Weights of a small transformer language model.
Size: 9 layers, width 192, 4 heads of 32, MLP 768 ReLU, vocabulary 5717, 4.72M parameters.
Architecture: LayerNorm before each block, learned positions, biases, tied embeddings.
Training: a variant of Muon for these matrices, 115M tokens, 7001 steps.
MLP neurons of a small language model. Each row is named by its layer, matrix (down: output weights) and neuron, and shows model dimensions 80-175. Each number is 50 + 15 x the weight over its row's rms, rounded and kept within 0 to 99.
Before each neuron's rows, "fires before" lists the tokens most often just after its 100 highest values on Wikipedia text that the model never trained on.

fires before: "| ", "|---|---|---|---|---|", "|---|---|---|---|---|---|", "|", "|---|---|---|---"
L2.down379:06 43 56 54 47 37 48 61 79 47 69 49 56 64 27 59 68 40 02 52 33 26 37 61 23 51 23 46 42 41 42 63 58 55 54 82 70 49 52 69 24 67 36 55 62 48 38 30 58 42 58 41 26 59 49 45 38 48 53 41 31 45 59 38 12 79 56 56 51 52 34 34 46 52 23 43 50 55 61 73 69 34 76 68 44 60 17 36 50 67 43 84 67 58 60 46

fires before: "| ", "; ", "."
L2.down308:37 41 43 40 66 62 60 49 63 44 53 30 86 44 48 45 64 33 45 40 39 34 65 62 00 70 53 51 46 51 89 67 35 49 35 76 72 72 51 63 32 54 49 40 71 30 49 25 59 32 42 55 61 60 60 33 62 48 54 33 53 59 40 47 60 57 46 89 21 45 50 41 50 56 48 34 56 45 47 54 35 46 79 48 31 56 54 65 33 54 63 55 46 54 33 34

fires before: "| ", "\n", "or", "|---|---|---|"
L2.down684:52 39 52 60 38 20 55 73 58 37 53 36 54 42 49 51 66 31 55 75 46 65 47 43 59 41 44 65 43 46 51 52 46 44 35 55 60 44 69 85 89 40 24 65 35 51 78 79 74 63 52 31 63 91 41 37 55 32 54 51 44 27 58 69 46 43 51 68 36 72 67 55 64 60 43 43 50 42 70 63 35 32 55 53 38 44 47 32 44 60 63 50 57 34 44 24

fires before: "\n\n", "a ", "an ", "the "
L2.down361:49 36 05 44 45 57 41 38 38 46 49 37 62 48 40 72 38 55 84 53 56 74 41 50 37 54 75 47 62 61 21 75 27 54 45 48 37 62 69 48 40 48 41 56 50 43 32 34 59 31 35 29 59 33 35 40 70 81 57 58 62 58 65 36 58 35 42 44 32 53 46 65 47 23 74 31 40 43 65 54 61 51 62 60 45 16 48 59 71 29 33 63 62 44 30 45

fires before: "| ", "|", "onent ", " "
L2.down655:30 47 56 39 63 30 74 33 61 44 41 67 39 45 46 18 72 44 73 51 58 48 53 61 35 71 71 59 49 68 39 43 55 33 58 43 39 69 16 54 44 52 64 12 50 82 44 37 34 63 22 66 58 70 23 62 47 53 59 51 44 54 61 40 54 59 36 70 44 44 42 70 52 66 67 33 60 59 50 39 47 47 43 42 51 70 52 45 31 35 60 67 53 61 31 35

fires before: "| ", "votes ", "|", "hold ", "the "
L2.down471:58 75 50 47 35 39 73 58 32 22 60 41 40 88 50 79 53 39 42 45 47 55 49 80 51 41 38 54 73 35 68 55 52 79 57 51 26 20 66 53 60 50 82 24 72 64 75 65 41 32 39 57 43 37 46 74 70 42 48 54 34 34 36 61 67 54 48 52 49 67 40 76 64 50 16 23 63 37 57 82 58 44 52 50 51 71 53 38 59 59 42 33 38 18 64 35

fires before: " ", ",", ": ", "3", "\n"
L5.down663:69 71 70 68 55 62 54 52 75 51 47 64 34 47 32 43 43 55 63 46 51 46 51 29 41 32 70 65 59 27 49 55 49 17 56 50 59 34 43 31 75 49 27 35 31 61 32 71 29 50 66 73 44 66 62 36 40 64 62 63 25 62 44 48 55 53 55 73 61 47 33 61 65 41 39 46 34 69 67 36 76 71 40 59 71 61 52 38 35 46 48 68 49 53 61 60

fires before: "\n\n", "==", ". ", ": ", "The ", "In "
L2.down755:46 80 47 44 36 71 38 59 64 32 49 59 64 65 37 67 56 47 45 22 40 66 30 49 50 54 70 67 57 58 15 35 29 52 61 56 36 35 90 63 37 44 32 25 32 49 19 39 81 42 56 63 53 48 66 62 64 40 48 52 51 59 67 38 58 56 56 63 66 29 58 50 76 37 64 53 45 42 66 58 56 43 50 54 38 46 50 38 48 77 24 36 42 70 47 56

fires before: ".", ",", "–", "| ", "|"
L2.down521:43 40 49 44 76 51 76 61 64 35 58 29 65 50 82 53 39 44 64 17 33 32 41 38 42 45 65 55 44 62 55 54 58 63 44 80 36 44 78 44 42 36 57 24 50 31 46 48 36 74 28 51 49 42 49 23 59 49 53 50 39 49 18 48 68 52 42 57 47 45 68 45 42 63 55 36 46 51 69 60 43 77 58 68 63 54 51 58 51 63 72 34 36 34 59 44

fires before: "of ", "for ", "and "
L2.down2:66 32 55 50 70 64 41 50 53 45 39 49 26 47 34 32 66 62 42 49 72 40 40 45 73 31 57 56 15 64 68 50 17 63 31 44 90 54 72 49 54 44 42 41 08 55 58 52 63 33 41 38 47 46 33 39 57 56 62 43 64 30 36 41 86 49 54 88 36 46 33 35 41 69 62 53 41 38 28 58 63 50 26 63 16 40 38 54 56 56 38 38 54 33 81 53

fires before: ",", ".", "; ", "|"
L5.down166:50 36 67 57 49 32 57 77 48 25 58 58 41 59 49 39 51 30 51 37 48 50 53 41 41 66 84 76 45 42 35 61 53 58 55 71 51 33 65 55 54 42 83 51 48 57 50 43 31 76 37 57 22 62 36 39 42 32 45 33 43 51 59 46 42 61 67 81 53 50 72 29 64 62 71 49 70 49 58 29 46 66 44 45 75 35 38 54 42 86 54 50 56 41 33 53

fires before: ") ", "} ", "}", "})", "n"
L2.down250:38 39 91 25 66 48 44 63 72 17 46 42 52 46 37 52 29 45 31 48 50 68 70 46 29 62 39 47 60 48 49 57 66 46 06 42 35 43 67 64 39 72 47 61 84 46 79 61 45 74 40 61 42 48 44 40 35 74 55 58 47 73 59 38 45 59 28 46 46 45 32 25 54 40 56 17 72 48 36 36 54 64 44 41 68 40 46 48 58 66 49 51 80 47 37 66

fires before: "\n", "(", "0", "202", "201"
L2.down554:59 44 64 40 44 70 44 46 73 39 50 52 33 28 53 36 71 60 43 43 74 47 36 73 55 37 32 54 54 35 46 38 51 36 62 58 51 86 43 47 50 51 65 42 70 22 51 30 48 64 65 78 55 44 48 20 53 55 44 47 50 48 49 61 59 39 62 49 59 52 41 64 59 53 55 61 50 46 35 70 79 18 64 58 43 50 55 49 59 26 51 37 70 32 55 66

fires before: "| ", "/", "- ", ":", "Goals "
L2.down634:62 46 70 49 35 52 57 66 51 39 49 53 52 34 52 39 30 67 57 37 50 68 55 49 38 59 59 55 57 59 54 36 25 44 64 52 36 49 38 50 61 52 41 36 48 30 56 44 29 55 61 73 47 56 55 49 70 13 41 48 51 45 64 78 48 44 35 73 31 59 33 58 60 41 52 47 55 58 54 45 50 70 61 66 31 34 79 44 60 22 30 72 56 33 22 02

fires before: "\n\n", "5 ", "8 ", "2 ", "3 ", "6 "
L2.down501:47 53 75 39 47 38 74 41 46 70 48 42 59 30 26 21 50 16 11 72 56 39 50 73 61 49 48 79 51 36 62 58 70 68 63 49 39 38 69 55 60 36 38 59 49 58 45 35 69 68 55 49 30 34 38 51 33 49 54 40 66 71 68 42 46 65 35 58 50 44 40 42 43 31 35 44 53 38 54 64 53 66 57 52 42 44 65 81 44 64 67 22 43 56 43 66

fires before: "\n", "– ", "| ", "third ", "first "
L2.down638:46 45 38 40 29 53 57 45 69 70 57 10 59 44 45 48 56 53 35 63 30 56 40 44 18 32 51 51 50 75 47 42 45 39 73 27 43 68 50 66 50 62 74 73 48 51 63 69 31 66 36 41 73 75 81 36 38 28 42 57 28 45 48 70 44 45 44 71 46 73 84 51 68 64 37 65 29 45 41 61 40 53 30 38 29 46 66 59 29 48 68 46 76 64 56 49

fires before: "\n", "– ", "medal ", "place ", "ing "
L2.down110:55 77 42 61 33 44 62 60 45 61 80 40 15 23 51 39 69 20 58 56 64 66 50 54 54 31 43 45 72 58 75 58 69 77 50 51 70 49 30 12 61 50 66 69 39 28 70 32 37 59 39 41 49 68 60 45 51 37 38 37 62 62 50 77 74 47 59 28 55 33 62 56 39 66 39 28 39 51 66 56 44 41 53 52 60 46 46 44 42 36 52 44 49 66 36 64

fires before: "3", "4", "2 ", "5", "0", "3 "
L2.down37:61 38 46 60 68 57 39 26 32 67 57 40 53 44 37 60 35 70 16 80 72 50 68 40 35 57 73 66 48 65 44 51 53 60 59 40 38 30 61 58 41 62 89 68 65 59 45 47 67 35 37 63 33 33 56 41 41 32 12 70 46 74 37 61 44 37 65 70 59 63 50 50 54 43 33 53 32 63 31 51 53 49 60 65 38 51 39 64 63 55 49 70 50 46 19 59

fires before: ") ", "% ", "2 ", "4 ", "|", "j"
L5.down601:31 54 42 44 47 43 56 39 37 38 56 30 33 71 70 39 50 59 51 46 75 37 48 31 57 68 58 62 79 58 56 45 06 42 25 51 47 57 60 45 34 52 41 81 17 56 45 36 56 28 14 27 44 53 52 32 57 58 61 34 73 34 28 81 58 46 41 78 63 64 47 34 36 23 40 59 44 42 39 51 65 60 61 40 47 62 37 42 53 51 31 49 52 48 71 59

fires before: ": ", "= ", "===", "==", "=== "
L5.down627:55 53 49 44 89 38 41 21 60 49 52 77 46 35 67 45 66 65 11 46 44 67 34 60 67 46 75 43 41 79 73 70 33 69 63 38 29 62 45 26 63 45 43 26 45 29 46 81 38 70 35 47 56 40 45 48 50 61 56 32 35 47 31 36 49 46 32 53 41 45 53 62 62 22 47 61 42 69 35 69 34 58 39 78 50 75 58 41 73 69 51 31 70 54 59 45

fires before: "\n\n", "- ", "\n"
L2.down219:72 35 51 52 56 67 41 73 45 24 49 35 57 45 64 89 31 55 54 63 44 55 69 60 38 75 82 34 43 31 29 41 36 49 65 55 30 55 75 43 59 61 44 17 49 37 63 77 30 32 49 49 59 53 42 54 65 39 53 21 59 68 29 41 53 49 43 96 59 30 58 74 66 58 53 73 66 24 70 66 47 58 33 46 54 34 55 54 36 29 61 54 78 44 53 23

fires before: ".", ",", "1 ", "3 ", "9 ", "3"
L2.down293:42 31 40 37 25 57 36 58 32 28 49 51 75 63 43 29 64 61 64 43 56 52 29 33 29 34 77 51 25 36 48 63 44 56 49 41 49 48 36 29 48 38 80 69 63 47 35 50 60 30 53 75 43 46 41 59 56 27 83 40 76 97 57 56 47 74 56 57 39 46 38 21 63 36 73 81 32 52 58 39 71 70 39 70 58 55 63 61 43 42 73 49 32 60 59 32

fires before: "| ", "- "
L5.down92:53 42 59 55 68 58 25 44 66 43 66 41 66 59 66 89 31 34 53 25 60 47 65 52 71 71 27 49 36 37 48 43 39 70 42 48 73 56 31 32 60 40 57 40 51 32 38 45 74 73 53 61 30 31 46 53 29 46 87 33 76 43 52 62 55 60 37 91 17 27 40 60 63 50 49 60 46 72 75 79 71 61 63 34 41 51 47 56 71 43 57 66 58 40 42 56

fires before: "|", "| ", "("
L5.down431:63 77 50 56 41 65 61 69 66 50 37 52 46 37 51 60 48 43 20 50 51 45 76 35 49 50 75 60 89 20 62 28 28 50 40 30 39 63 67 61 51 67 19 28 52 58 43 52 46 31 52 48 50 66 24 46 39 68 46 52 72 16 26 33 62 38 40 62 28 34 68 63 51 36 45 71 15 35 39 38 63 49 54 40 33 60 51 46 44 52 54 87 64 36 82 64

fires before: "a ", "well ", "an ", "was ", "of ", "part "
L2.down477:48 60 37 30 42 36 41 61 22 67 66 50 60 51 23 55 57 47 69 54 41 59 49 43 45 55 42 60 66 44 47 42 15 42 36 24 36 72 57 61 38 41 55 42 68 49 60 44 54 36 31 38 55 51 52 45 93 29 41 47 35 49 28 65 56 44 64 52 69 58 47 77 46 31 58 38 74 51 64 15 81 46 51 59 39 34 59 33 57 87 61 61 49 23 93 28

fires before: ") ", "1", "5", "8", "9", "2"
L2.down661:86 43 76 65 11 56 32 52 78 36 42 22 49 46 48 19 54 53 44 59 61 55 74 54 84 10 03 46 51 46 66 38 54 46 39 58 66 57 31 27 50 34 42 52 44 75 70 64 68 29 71 61 35 45 50 60 44 57 49 44 51 54 57 41 60 47 57 60 47 52 47 66 75 59 45 41 43 60 71 18 43 44 39 56 20 57 82 43 53 50 57 39 36 37 63 71

fires before: "| ", ". ", "; ", "1"
L5.down449:52 64 45 52 59 59 46 53 62 49 35 30 39 44 46 56 34 72 55 48 54 61 39 46 41 57 36 47 65 62 54 49 44 64 43 36 60 75 44 57 50 85 53 62 58 61 48 67 37 12 43 37 38 42 76 71 28 39 53 61 42 40 55 52 47 53 50 81 61 41 71 68 41 43 44 56 74 48 53 47 57 57 00 49 69 36 39 24 49 39 57 30 33 47 75 53